config = dict(
    head_dim=64,
    activation='geglu',
    norm='rmsnorm',
    norm_place='pre',
    attn_scale=0.125,
    parallel_block=False,
    init_std_o=0.0,
    weight_decay=0.31,
    lr_head=0.00925,
    batch_tokens=131072,
    dataset='wikipedia_en',
)
MLP neurons of a small language model. Each row is named by its layer, matrix (gate and up: input weights; down: output weights) and neuron, and shows model dimensions 320-511. Each number is 128 + 24 x the weight over its row's rms, rounded and kept within 0 to 255. Numbers have three digits each. A neuron's up and down rows have the sign that makes its largest values positive.
Before each neuron's rows, "fires before" lists the tokens most often just after its 100 highest values on Wikipedia text that the model never trained on; "fires after" lists the tokens most often just before its 100 highest values on Wikipedia text that the model never trained on.

fires before: "6", "5", "16", "26", "15", "11"
fires after: "|", ";", " |", " ", "25"
L10.gate149:112155119138155154116105154180088125101134139120111156126139116139155153153125134117129153133127162082101152084122157106142187125155150137137154127129133107106162110159093145090109129119105080135136119117137128144116102133139102141159134141110139118138169144118112133120110138079115139137154146109125143132123131152123127136125117110138109109132121161140077135163155115125165111111104103079197126100135157131154166144173116170117142149132113146152112144115183144119099133121123115109133094151110156122166181126130119127126130130104083142130104160113133151160110157088137109143
L10.up149:145094131115113153063148134157085131148149146127137133099139148179068126113135075101100095142138157125136151109150120143133127162116171140129171134124111091102111138093079144137092158122133096092167121141169139147149110120122119119103186136086144120149132135133139116119145181117095150121148123120110150115132141117101162114121121143058091133136145129127151116135164108121186127102123120148179172153111157129118120118154135163092150120137099168126135150113149134164094132122154130105166079138135095162132117121109090151134087123088110149136151168092144097102146146115105136155
L10.down149:064150136111149155128090127077093079161134127145131124094137144148159095138143168084185134116113134137122111130155114128138107105100089105103143124141146157117156095127123161164090128144101143119159159099181144208109105098137125120153101141124090133148179135102140105112189126120172127127142122125139127113114180159164158109145114121164145151095176129149108122083106146130123145093107097152122099109154093083163131086166151104125108122102151144174144110127145112130124137108077108139109144162151143181132101091095192123137134146152117137090126091112153099114143117098160118099

fires before: " |", ";", " ", " |\n"
fires after: " |", " ", ";"
L8.gate330:084163164107122149153154139142088135119136121103118173091135149124154159129117169133163169140124122112078164138144127143129111130110172131134170165111125177174121097119083119139146125155128109165114113109119117119156122127105131148121139086126129127132151144168122129061146144127117121115124100114105134152114112131132141138176106117124094143131075114127103109172139078121168149139076145106195160137134141118139130091109141148088127128112134154127097131166135130142082145168096146127117155154116124143172119163119118131127131120152108135097142158136121117139149105154097104133
L8.up330:149147071122078126105139133133133176131169086145195124150135150122125166109156127157073147174136128114128145087165180123129115099116109152165103129117157143141111139165084118118132160112121147135102107102113131129122109144153089140122148114122110155145141090112106095149122156112128148105132175107166147105134098146157129092149120140138143120131099153136118110133139125129173154127128103119100136131156102120101146158160107149140171141074122158088158109116126158135118143108116144133136158094098117147117127123153176122130128171135142089123131161140153116150133178152139118126
L8.down330:143109139118137149159112128132139154125105136143140147133111146148128116123136168124151135127131112129131172078123096152143189121129124115127147131138154140138135103146160123131109138110158117133135157144141132173159132100137145133177107109122091150135181136134119140129167104099093146118128062115098130159169187079121157167138154132103132112173129095141119163136119108121106139107121115140121126125131121170145107149090141157086139139146115118097147137132101152131137073123125129152152111151157170139118095116109110136108106145123097096103144117163123131133161150135054139118

fires before: "1", "0", " ", "2", " of", "3"
fires after: "2", "1", "4", "3", "0", "6"
L8.gate676:087101109124125121152124127166095098146129154119151109146104104118124142119158113112094080085131114104114136134138173115095148099114119119123123117135094099113149124129100130126087118129178134137112131140120135132122153129104099135141120136129138141156094135081131143111122182117151110170158140132110136152146136146138105125138144086125162118111126153130139128145140124138147122161105113065133126180126156065150145174133139103186125084119095124121137117121151113131093139155117139133103105141098120161176146093104116099142111098128075173165150182127098096135130106126152113119
L8.up676:093128104141110158160142118154119114125142122131074129136131123165182127130145121125127069099156104095139125122116154163156145133146116118127136155131106064124128109160119115129069103101155154157101131145099141134103106139092082159120130145145119160162131160088124142140104137166179128142120128168112099132143134146176122158111133113105144142133141170132114142128106158137134114141133130117091115155092126098097169123153114119157138102155102128142107113090130095134115124147128142111056111144148140165143153129088137080137103120119112151128148166133095061124127133067144123142
L8.down676:123165132092102123114120083129177179107107112140096092080088149127140099120145129161129174097099124158146086148125120129148158178136161166106155145127128172116108132127134138145118090139109114121089113118126134100135114139121142132104112118104099121111123080143116143147128084150132156115087142132144082120145095093133155152127134160084113138161105113184118135150113121123144104133155122098102160111093141177114102143116109160142109136149110141109092159128111124132144112154122103128162151135169133115124175139147111158142141119141139102117133107197117159156140142157109114114

fires before: " of", " to", " that"
fires after: " the"
L10.gate477:090151101140125113165078119132106170095131150096141135136147102108085143152105162142083072139154107132121138096103085133185128118121157117106132126134130140146159091163160082134126093121116110137140145133071123136115152149111153112186129149089110163166154090156143177103113132130121093111122102099143122134163143150141115150127110124140102146147102152132147135147149131118182139135081136098129141133100144130091146112110090117129168099138108135135125083121129161106137148152140097145151171117111130115128109121124093125109150115125121107134163130100140123147104152095124099131
L10.up477:148147124128080131138168132167102081148121110146136152107104126152087098124153114144134169149119116090102107130125139115093125126126120136110119096153099122124113094111137104117125118102109061147138129140100133151139132131123130136151136140104093094129125145127128111117120113111164144140123196148149146115115115165117148122139155162132125135098107118145120141151133119116141159104102172095145129083122145115167097119126146146126104150136113146147111104096093117142123141137139074151114117128149161150137218120136096102145109111181099114133140137162088146126173117151153136149
L10.down477:123104103085142093110127121135149117124123146143178101151131119098120169149100133130114116141118127143121132101134108086155111135124179111106108128119121137136154120153167124134119166127144144160185124136139095153101198159124124106153144117173156120153129161166145144159105083111115120113169114149128150154122168128166102151124127129123111146130094122130118106120125102098160079107095119145137154163100131147096153122161122119099160128146116120166089110143099117136127092122096151171123109079126141106140123130134121179098143136131136104145144122086128100113122139144104138086

fires before: ".", ",", ".\n\n", "\n\n", " |", "\n"
fires after: ",", " New", " United"
L10.gate680:137128154153135111087123098101057130121174133099156139141111146139143143151156165144116132118155099143125132112128127146111139138123094120140111114141134172150123136135102114098098115060155104106129111103133148137110171190112132121166127138112136124095123065159113121144129112083100095109111129099142130112142104133115122132135143118095158152104105095122077107182162153109118165135166177102119155111127136171100098166145137125101129132139155163122137119168150136109152112182112139128158119101084130074147100108118117139138170098106130143129120135154148173138157094140101128155
L10.up680:070136146126115129151162167146083129136117103177109129117138149093129153115177093163125093163121157139133151184170148095105102159137085135165118166074145139132121124077107157116159109097099119114137113154114118100135129111138146098125079139183090129114122144103137143147127123102181091128124093155122146158146094124108164151162105148136091131157130117129117145124085154130137092136132158166105132152100118123117135123134140133121144111103160124137079138159146089066143148094119098120133149132114114116153127125180158172123121101138155108161107116127103130135159157111109114104
L10.down680:109157142119110102108129140123114123114129092124118121123143094169086109136133103139104087122119117119091116136139182114090111121132104117147106128120124119081092145145141100152132119119123153111123103139120144152162094099106100151126157117152094124135133126132117098166156154112163088136128108137168125109145094120144134098133133135135156119111127086131117127092117159140129117178116135100119071136168123111122103108160074098131099150107121101126127112140145124141148187141144088092134109160145189110141123106098120136133072104125141145100130124148096163146119122128162121118

fires before: " |", "23", "17", "."
fires after: " ", "|", "22"
L8.gate652:119104137131071113117119155169110093117133147083136122133160106092127122164129079115093140142143113143131145144122142151122130159132145113138156129126119165148115102122119129102142148121102132114110126131088112159145096128096113111148102061124084111136146095085142131132112129120085143156117169145178084080133163110131136117154108113114157097128087148122147137174130051120125125147134130129159096160109128165097133131133157145141111120150130106146133099145085168159089107150101149104141108107111113159148137141116127143140134084119116111105143153135149145133151117116144116117
L8.up652:106157119138161145111135111096108113146125106169151125110143152116131146134156148124132160110103108132132115088123116118149128099112168150111131117179152124109074178124141168130144120137131148134172167170143102136128138166133116120094138202172089113175141131111116098085136173120135129138112152127133151109146134128115130091076156118167107126146139120178148137163147115127094147114122124134115151079077120176154116082150129118153116089134141137104103118150105154148141175165116131156103099154148124151135142141144092097119137081155146129119129154113131133140140184152146106144
L8.down652:139117145091135169152160105090131087151118114069111109139127145108112070128118060168128163130125122148137123132129137122144088098096076136097089101150137143117145116146121137110126130065085137143070091108108141154157158120144101102112106120099110158135136097151076139119128094120097100150132145169163113116082101103133157097121101121111168142152131127160155147152130119160118134146210141137142125119112122162148117162138123106191105107146137160146140145107169163151117113098156133147117099112131126113147133159125124129121101162110125114135127170114175128103164094149140104123

fires before: ".", " ", "6", "1", "0"
fires after: " "
L8.gate60:123159100129141091116081149170124143166135106135193107110135112162139108112137124137127110144118132138149105119168095147154176117109174132134159090154100114129128114143114129125119141101152116143141135126142155104117129115134127128154168106137146138155085117157090149137168143119136152153113132138117155147115129147198086148146113159190121125156142159150128122109142114142187129089102141097110114124088134142147132122145154081151161158164134113139109136174121162112159137145127125150127100131137098127167156128162084121092120137128138135102117160084136181131081124118070124059
L8.up60:151153160191092140162124131116097153167163097062069123175082136092139136114124140161130131164148139149155118110131103134197134129167155113134129133137120132148131140134166108128118069155184131136107114152081140097160143087141170122126101123099093098121127143142097102137148103109131118127091135127121118142094099120108103158131096126087133131118126164129136125123137150084140111174141107171116123104140132135131152111129157120135121134147149085130115131126137142127084107164142136138154148127132113125091147138126166159115099143135109139143145086097093127122120134116142121121
L8.down60:096129107136190146110113136127118068099102131148130149090141120115158108164116110161090147157122130133126155166121132149115130163133113154137105158088148151116137162110120126124148180093162140096143109126119099130116107129092128108160103105148138135126137106112096133151140130134147125100122137143147118124147107124155153104134123104172140137140089138092160126136091103166168117119109145121083125134090129107114159110051128145117129109147128153138143116173156127136141152117101112144105141097116126133135168130130107132106099159110090113088100132170123106133135125140145142137

fires before: "0", "1", " |\n", " |"
fires after: " |", " Th"
L4.gate1100:112153099100111108141131181099117110128092124146127139107133135144133156095107119112083110121125095163116148156129168159165112180123134143114187099164112113100088146198131099123094136119148097118136161140171131147160192109149108125135087125090113166120160134144104154144116151119112121114104153113123118135124152123165130113124139101150151149143130164152108119117135137121105129101130110137115132173168113168124140124108124105127114104121128132121160157103148158098116160119123096135139080104124094161126130115157093114129087123145091155129130124132122156170114145181114126132
L4.up1100:164150117138127081170139126158161147089159095128123118126111108170088098099163106149131071169181138099141138074114091089116120132122138147091174096106102083125117143169141184129101094112133058149118114166150158123100149086126101119102118112103123130156133120090081101149132107127130076125102087130102074072151123130108148145138140116112167125130120151142111109154106148143118166120155141142096164145136091191121102121147110107149142118101157184145136136093097113121128142164133152178079148133113149107111118093101152113110136152136161151174155136149122127147162104126156132161
L4.down1100:133112117111155166107090152088098107138104143140100101132117093116099128164108170128122150125103117134120114154080157216097131127142130128182095154109128173132158162125081090117092154147125114123141155129137083130159121133110166108124149137115102132116168136142144185141113130120120129141105149146110176180118140147106169096152130146125123141154128137109153147087164122120133123150115110122143106154187126129146120117089123145097104165140114114155138095130138120130103149118117127122184096139138147111116114126146138117146138101123074112115110125196127133095116129122138126113

fires before: " of", " to", " that"
fires after: " the", " The"
L7.gate546:100138144117160142152125171138166183104110112122174127105123127142135131159111108134095145134108090124124085128146093112115127086144147088098121108168137170130149105163088114103136107153106116149137081107122145122169112163106125119173150099059116142141184120159111156105104140120121088125118101123168160182146169150142128137129110107140090144133106144136142129166105090129092194158113093106105114109090138153112149157173095163141171125141122116150152122107179106121118135150131138105104152100114114132168167112117105110132149124140146140131141141160122130132120147172092138137
L7.up546:122131142107110132090106119100130094146090133141110111150134106104119086121155087106108164165104177049102094150138117135132116125146132142114111079130089120133129153123111128113137107125111124190157121086092144140116120155153157173134106105120064146101164147146108133091122153135086139090116117127132151136126125129119106103105136174117154139145137094130155127139133091149129142141060146102146152147110092118123146090089065148168109112104138117176124104145144121127142170118144140156124113066087138076150130144148101125108081132168152116097152108106090108086182144093112138140
L7.down546:150163106128170095143118117068113112131149123120115129118114111147090128148120161111154084119181101148138154107129116147136118133109162129130135119148153144124151109093159171084137149172133120136137162112136090130143098159134146140137120106100175126143126142106162116128144094134141136168113065108120148143085113140132127117143105123102123148153130141143109158131102157104143119131107143134149086165135114140105138161150111132113112149140099103133114112100109116081088136167116115159109128160113123155082117160111110181127135148114097130145134133121138100135121137116120131106

fires before: " -", " |"
fires after: "|", "\n", ")\n", " W", " |", ".\n"
L7.gate949:083131077101131092130177115145117106100104132146126103069130146095080131151150138088125132099149130163099129165119193075156140084110131124164168111097118147125134099132115137097125147167133131118141109126128069121128156128144123088107131103135161150137159154139113119093113153115111115094168186146146154145161144114117118092116078138125170118099149117132136144118165149131134113168148107127125113157142169137150101124164122097118121084165144109106150116115146141115116126109152137077179134095094119102142110143146088152153124102153108146103135186121136129143156106145105114079
L7.up949:110120125140107109144162122092115127124134158165169107102120160099117114098134094127095141145131096105111128137093154100144142095132108136103138126092130167108091133116134108147112177071157116112132119142154112133134133109164165120149135143148104101134105138108123130107133114132133107077116149137115063155174138168152149099142160154113091094120154133110109114189117161126109116118133109165128137147150110144134128085115098109149114089079115137102116135137108089135172125102121133161115137183143130094118148122090142158117117110120099146110088136142126175103167152175115178139
L7.down949:168122146121116100106149097102131128134129128101125129155151091092096177084105157120129140165114146135187123145179095143143117113152122138080064131090108105136106150098136116133154074153147114135106117145149143142109110104136119162117136151132106165100165126153147111179111104168114118117135152125139152146114143106106141090123158149105118096086132106134119131143118132133088128130099180108101120086166120095143123140075162157135164139163078086138146146109142127137107131128139137110106135123133140142136157111135111156088136140136135135128080191170148151118161135137158140138

fires before: " |", ";"
fires after: " ", "–"
L7.gate786:101142087128126091207137143202116138117135093145161122112114118120123116141147123126120095112109147103147145141156128132128100107141126116106117144125133117158139130104121133109149131097165122143099148102080114057151088085101151098119068110132179103084158146107116144074122118119137127148100119142160103145113106162113138117127080153152129143111123170120110141149106112134094123118117107164111130117099095129118129141137123129149151117147098168160116148129130158096124163146200124155130141131131099102220136136133164129143155091160127126125089120149127158126132116109161148144
L7.up786:118145115115179138153143121135155082144133163120132132126061096094105134190152145126113107119120139113122146151154150100163145109162099155110118134135124140152116098095083118134184126143128102144147103151110090116131092132165126071141113124142134146103145161083099138127145174159142135145124141131153117137124108120103141093071169130143101140145129109102152142186107118124096115142099133117138137133115117154113144105145122102146145151159133101138124166132158125109129171169150149122090121077125144103155164154159137142089115112142080131125135101127104161117156105118163128083
L7.down786:128132137164166165102108119150147116121151112129107121142152173142152145109096109133130112154091111107124126146100113167126115118114089117098103152129132169129134157105125131163116124141149123103111143144086115140097164090117138182153145155129107078134112132133157131135135100153168124085184131124094133128136130084113113166117077130144178123109125122122135108114141066123129146123103128147133141117161150116158149106139143174102107151139114148130151102127107123132168159126085134135162148144128143116098122110131159117124163131109125074192169137171122113136100067136109117111

fires before: ",", " |", "\n", ".", " –"
fires after: "20"
L2.gate1286:096101118136106119123161157110103150116142119160142124127137123188132102133104176164161131110120131145077102137110107127148132109131127116129205098102126149129163149106169103125142103108125135159121147099141145186141134115126114155122086133106141144139146100185146124128171141138167086134143132116145124201090142156098128178149129108092091109143123075130171115144125142118129101131148110156149162133140127148120106131171082148105100127146146138121132127172135113159165115120086152081148120140115141130155109136146084126144124126140105148101126124140117145158150150126163177087
L2.up1286:146129147140103089117155174179136149128158080155166156106145150102145128136105122120134196107117109087121137144122135071124140124138159102144126139132114132143120101095098101094125122054199112141188101134134143127151158181097145176160164129124101155129147129125159123087149097084143103164139124101157147151168117160150150102130151137112124110122091130153140141162155118145153160157090158127131098148144128115139143135125124054158131138127139115127068137145137130136108111108121093084141152139115118131143127131129132084124135108146218089117104121152134076147161125140133117118
L2.down1286:077141110132141134118173092100135140155131118148150148142139126166117151134098158119164104127144137128100093133132100140096143160091103100106143184117118134135140132114150090154114121110099128109128151117126108186149164133123107102110122149139132099116087108146137096168129127129118133103124140149114107159123151120102100136132084120112109110138141080102157154154128108128115109114145113078106171153107131137133125088138079204123142149143133133106151085111154107124181131133094115114107149115156171134153149121114094166097131146154106166131140121138103147147113151121172146096

fires before: " of", " century", ","
fires after: " the", " The"
L10.gate346:126144121114089168162154125163091165100158149122121129091104132175123139125134120092139116161169162110128129095161089147128089133130142123143136088142111144136166113116079113135157128131082119169111197179137182153142144155103072124121136113070120157121101102102105179149129116133177160121093106106120105111113173112150126087148111098170139139150134139162133112129129096146117100178143135132149113152125150108125107141140148120143149112141132112129102128115130106126159142110105141117133119138099124185145121103139049141100133090105112137095128173157150111121149148136117106074
L10.up346:122158133163132122098132155091074097134096146140136141137093133123067098128160138176141122142143113112115108130148100128118118114121092128123086143119112164082155121133136108138091109148128144114103120130079141115131149154135153098152130114103131164135105148123184135132102149144142141154152104139150138102102131097139144118123127186124113129166154081138088094138117143150126160117108109082109154129150144145140117133136130136135150144105118092136125102118143109148152104112141117108109130134106151144165109168104156150156101139106101107121159118104113117080142156138137112095
L10.down346:115149125057136113144116128135121183120120134144180100158148127130122161151132110132117137144072123153136141097136090094147103149131177136119138134160093156122140122118131124118117163115122127134139122139179093143138101129104105152123152166143121124155129102148115106135112135138130132146113125143075133133133152147118121164140095131104141083122089177092179129168101151109151116119133202120132161056083120097123146184120133111134152131163137139146126141146132103133134110172132150131171125107084101115123137144135127165112107178153154076131139141135109130113174153127127103149

fires before: " |", ".", ":", ";", "–"
fires after: " ", "|"
L4.gate222:131106159122129112146124128132125143103151178129150080126161127142120142151169140112091126144115138089125150113141147105111092131164100120129130115141112110118144122132133171115145167075142125146118065127112153126129142145154117111157112136118120138098130129105108163113127094110109131093129143153139141110121152096137106087127137160107141111151136102118076129102145135134139131157109086080112153107103110118137127131144150154163118147167113127179088074141178128123138127167128149150180099107117087144141155110149137162124136136134126117124186110159112135128102116146137113155
L4.up222:114098141125127099146122124124122074130157139072167143101156117130058114140146132118112154134094147150132112141118110144120151130122121117091170129112140164076104115144111136093113171179106100165138116132139141142141114128137176122120153124140136087146186140122137129148108109084131130096130110119155114106121115094124126150080142124120130133127126103109142125125121105118136106143137140121184111128141130113098121165123127150132094086142187109127103088174150127144078139139121119144155131150125142118109108149143134115139126109102102083144100088116124136142133134157129155119
L4.down222:107127109105113151158125138128135100091107137143143083117150135154172121111160155167126099139127142105137110113137161144127144081140147138164075104133123092162086142176107125125139165091090114139116112114112139134129127148160123119186141145097094103098141138119091124167153103147123120147128077155149144146136100112153117139132118100115124088178096125113099091125066112127101139113122115135134164127149133100133146110146108124153099137131077163195118115110103145144128143147143126146106156105117139120173142117080146142149163126151125124149135162154118127149137141115128115118

fires before: ",", ".", ";", " (", " |", ")\n"
fires after: ",", " Los", " New", " of", " North"
L7.gate410:078091156114128133115107130091085132139144183144116110119141127131134127132116180100113091155129125122180155159119121142136105124148097127116131119122162136136106117131089152085102132082103151127175158117114102137158171137130132127116162090158114136138162097120178150113141139097100167163128138083119136132121091111121104119114116111104172144130135139167089130146119136143173132108134153146118161092167172100125138098107144142127121137084149149172141142165136109174116179121138095126116113139093141118123099136159143121138152093168112102111153115078163133147125113140116140119
L7.up410:109153143079116174137129146160151080117131143091148131142119149152149155172106130135130122106134142164159194131142137143100108121127130126168109170141163137082106117153100092125114128095141136115113125109153135149119131137105137095134123151174140157121117168141161117080119094097105095141130156144073125111157155163137144113148157176118167129157130142122096127164130107084128104165151131161119138098125141131089118153126091126125123116103147165096135154090139129144112109123116086139148128143085102084156128117159157138133133083167124175149089135129128089138103141131092131131
L7.down410:127141132127098080156100145141100128147132114158114099119121100183118122179149107148141135101117109112134113119151163156108091180160129143160146151106104115100109124097123170150149088118144099118126153131117134130125133116108145143118122160105099130119108130093081122154136128129131117133131115100121101140097114105103134117098113136095104090106143098125103161103077151154134145118116110107130126162105141097113132144106123095140121116165161149084100112098135172118165158126143128115138136136101132138170074111114146121088137146115093145099141150101136164187133117153094101114

fires before: " |"
fires after: " ", " the", "–"
L8.gate1244:102130154126126103108116193149086102128131116132167142138128182146146124122156082111140168107102117126140151125151099134117139156148116143138146136098155147106166136121114078127134155132122144099111102091130070105122094183126125140136111128155126086103117134132136114118100119114120085154162168120133148140151136131131113180132153162116111111161096099133123135118113125130118115118114125093138128123152108137118147131147159109107136118153109117114105115113119135090077094117162093145142112131181141131085148110104133144131144079105103095101128090153132086155143150122133139143
L8.up1244:151140181161170065154124120139116081166128184149156182099124175137095111104143129129131112104100151140163067146137104117141132136094145097150145127127107127164156102102138093107140117116101149126110112116138135148138136149128127101130122151136101081155150150132116109144116122117103111131115147122145135144092142167151135101125152129134128149096135095128134130115080102085120178151154094118099124117134129139147114122163130130110111117066160132140113159139138097117112154140119168084149082078108162145119165087111139113127150104122079103143152099116113119154098105120147129089
L8.down1244:129141136170115163107132113095160172110159073133117083165159086133084140136113123142148137118177144090127111152130077085135150110131123160122112138148130144138138132166117118146122117121173153109117151112104175123146169122128089127129105106119139137126144105121183113093123089124123107102075085119124098081106142123133128124119112131148110144087125178084086141148092149125098104130122170106162110131152102119170147143102108146167113091134106195121157129135114135172126151136094092146121178113133117128146111138112126084129107097134157163143151104128143192085102157155135069147

fires before: ".", " |", ":", " ", "–"
fires after: " ", " |", ".", " Binomial", "-"
L8.gate77:106112118118116106135146144138095092157135140126168148114149160096164127128165167129113159109160088151131163121137189132107110148165094129110123107106121116125150105106124135117133117111124154132116078120136079144114132104154123096148102090124126136196115119093164149127080122074132155168158137098136141107075128151117112119122140128159126141115072139110115103136124115136130134172141155082117157123135138139181134130093177118163142111101139115127131123146166130145125148102132137132142155107102114146126115121097116152126117118143160082132104100070128075121142131156133107180
L8.up77:139125132105105122114118115164133104134122165147151126184115133113149104124174133149084122134131118143134144131065144108111127131114081100159134121131081144119141141110089125108156140116113139107099093137151126135139124130126124130123136099167117161142111137154121112098133111088122143129119140139130130115102103152143126122131166131121170114124109170140112140138112168090110180114125143116131152102079111123125103098102078144166113144105148107105143120115127150164096101125157109110146154148112122089142154127126151144107136125126122150159170164152118155133096140146119069106
L8.down77:125169119150182132078098183131094067138105101124151091151146141122150143116116136125105170149105109136157168099176149116151166158085156129086096142116117126138137144139106115153140139124103077130111119101146111157153114099125156125107169115120112137120146109170146151169142159130129154141138091112118136133152143140129099122142092130139137112108149080127168112096141098169166135171128120178116128155135110148110123116120150114151178092155124133159050131151122148132131092117131090123126123151144113123133154118157122093132088132117162157148130168123100116115117118135103095158

fires before: "2", "\\", "(", "1", "Q"
fires after: "f", "}", "H", " c", ")}", " for"
L7.gate232:133144067071103125117090111158138072124144134132157090161101158146109123127118125158140115117098138148126172136123083078130152124101143127105140168111127089143139119084159132124087119119116113117102129128103100117158108144124182104118119103125130116150182095154134151156092120065104096128100157094117096122118099119160105109143098111162143099135127127120177148167122073146127150150120111110189119125110135141135146153130123119138152134141093140108103112119124131142071103140152112117145151158068098116139133133140100117139131077139124141107114144141171133090106089146132121100
L7.up232:139164113107098127124089108190166104142168116139135138126129131128103142126160126148158106170068156136143166156141124079169136105094145115118126148131125114120134142106175155126088133141101112147121127130104123080131130136138201151121142133127101097157160081128121126171102107126148106098126110140108116101128132127119129102115124110176156120174122141109137149103123118156143142147141180147171141105109102189175118207148087139103153107146125162118096121134145108176110127133150115101128156128126136124163151133171096094133125106125160137108101118128157138097119124138126129141
L7.down232:144120096100103141164088093125139155120129147196101092133129138155144109132158178121174083139131114105133181167123128121158135115111112113164119136136171139102150135176139091164130113125145096141165146144100116115119124107135156158130156141119173138130139115155104130179090099135127142109131118087121091130145148087089124095102108157130128111143140118138093085139136124115120141152147124108127131154131100149173144164124117124131132118142100110095151117124127099130167106110084136122111139101139148102140121134140099074132129103110166138101166103104140123117159131132140100179

fires before: " |", " m", ".", " |\n", " kg"
fires after: ".", " ", ":", "30"
L8.gate967:100147123159129125142137122155131125110177143166150114149127158105099084130135122146089146143136162134169149112145119115110109133082100125151123132124107124144106142118125088132119124089131153119080165130139151138127157129141140101123131117101116120160183097128147169155170101105164121116131159089110126175152103151103097109183114145098145083127139091139147121180104158071128126087136105125113101116139093129131167119109119114116132136122139149140153097175129115114108146130117126159173143170117058148152118126133163172142121139139142108112105110139115137131172124128141151138
L8.up967:110133173157131096118071076115128090124128153133110132126119132112131118154123104095136079124157121122125127169136144146091114076091126149126163114105168104131136108091120159117148159129154114122138120121107149121093159156143134079107143095113150108126137092135153160136115157099135155144115110122101151121137122153119188050136136119108117099100141128078140129117102130163162151149113141139148106107135088116117133160129086162146129117119157146167134105179127131103070154131132116153140131174121067130156061124156080149160154150102138100125132112149135104144126132129127126111
L8.down967:106128137101153141148147121126186086133163166097103135152113103086166107139127121168111127115100101134099162085169117148102102133151152101166172147069113145180135142172079084162116124143120147116126136177103153103118141125044063119106123099109162092113194118132162127124141105143105094125140134119128100142089111149101146131147063154132143122159124141208096132112104130125087101160147141137081087150110110105108160101135158129126129111106106165111125088124146139101150110104152117139136188126112138099134127112104177130095108146131111126127121170135159116128147124154102140158

fires before: "8", "7", "4", "16", "12"
fires after: "|", ";", " |", " ", "6"
L10.gate1081:133110124130107104086140144176114148125097117171127077129093104122125176118099133127141135150151133078114169093128102126083132164122164114124154130103156105117114135136116114067101143108115116091154112137165113127132119161119113128132152143110133095116133141140132118102138165038109181143138174084114143099140096116124093143120096112137113105143110114110180073138164119156136143130106123105151180136115124126131128121175150157147139127100076142155100125136149085162106136142141139089138111144116102140112147139150096147081143125103120137123118159111162133153138186148129181124
L10.up1081:168148122134103094099150103107127183149094148135140075135119098129119151120141112166114083139135137113123112115125103134133098093101134144135099172166140113152109117118130089110050147147114122147143149145124126088123098156123155154129147149138141117106115123092158124137138119158148122130146117102101130130118112091091108150132102167135127088101140147132125125138135136157102144154077115112179132145151123118172135138138118171118091166122119152139111071110080076133088147132096121125164151134098141121116093128145137155126153157096087123158137146081119106147120125152142074094
L10.down1081:112118149119123116110125132147194141157118163118125156143162143135130111114141122114172078126150089156156112116132121137112129098121115157168097106160079108114122122113118118148117110130166133141126134133088136137113126123143130149160115127186089148157146107166119132130119120121141165174139126134127105116158141098146153164145128145173122144165121161133107133136100146178126166094164117146145132168130175119149135129142115116110101113097119130104103148121120156148151178103182135123106102121145148142109159139097148146191145121050122122125093108140145169132180142159101134137

fires before: ",", " |", " –", "\n", ".\n\n"
fires after: "20", "19", " ", "18"
L10.gate407:105158122144127110114148139162128094126121111115134131114142141150118110172155130149143168121102124149114132162109117081111114126121134136088183090127102127117123103140117137089153134092103104151111119080131103116165160144126179112154121125123138136102122109102163096110168178064129127151132109084075126165141135127077077152127145120143127135149166127166139112129161104142158140127114125098143174134135131098126106152188124104131126098123138103103122082146167104133124092110101114088129153133120155138101136116122133095135176137130109135119099143084114131112125131116116140104
L10.up407:149112118150132129117117108124101067118129114133163119139125116128124155114133138181183176123155135169132128154104110103136117141093121141121111152157087220158078134133143069134141126070118143153203143108115152179127123110088158128100143127121146163104117125160152141140146098124142121135114112134110133135122145145098152171138092118157142089123113085167103174120139129116176116124142123161134177126152102149105121177125151114127132112148170117157149131164156153140111130100110122168136146140141120116130133126148139174111108072154122116137149115122118146132148152136095106161
L10.down407:105135153148097109164132134131098098133149114119155096137100137143091117107086144161149120143144134108161153155133116118126139097146127123191098138098162110141115132119109138096129139111148122106119112148126074165134120120115110076103127149089132113094142128150090163161149171129124143127161122165162133114106145113152118144151137180114118108148125145155135155092098129101114111149183097141099107163143146102103131138132160138159125098106156175116108092138114172142135125127128141118112116139139149064123161120108119154091119120135100102131126169106092092118145085109150118107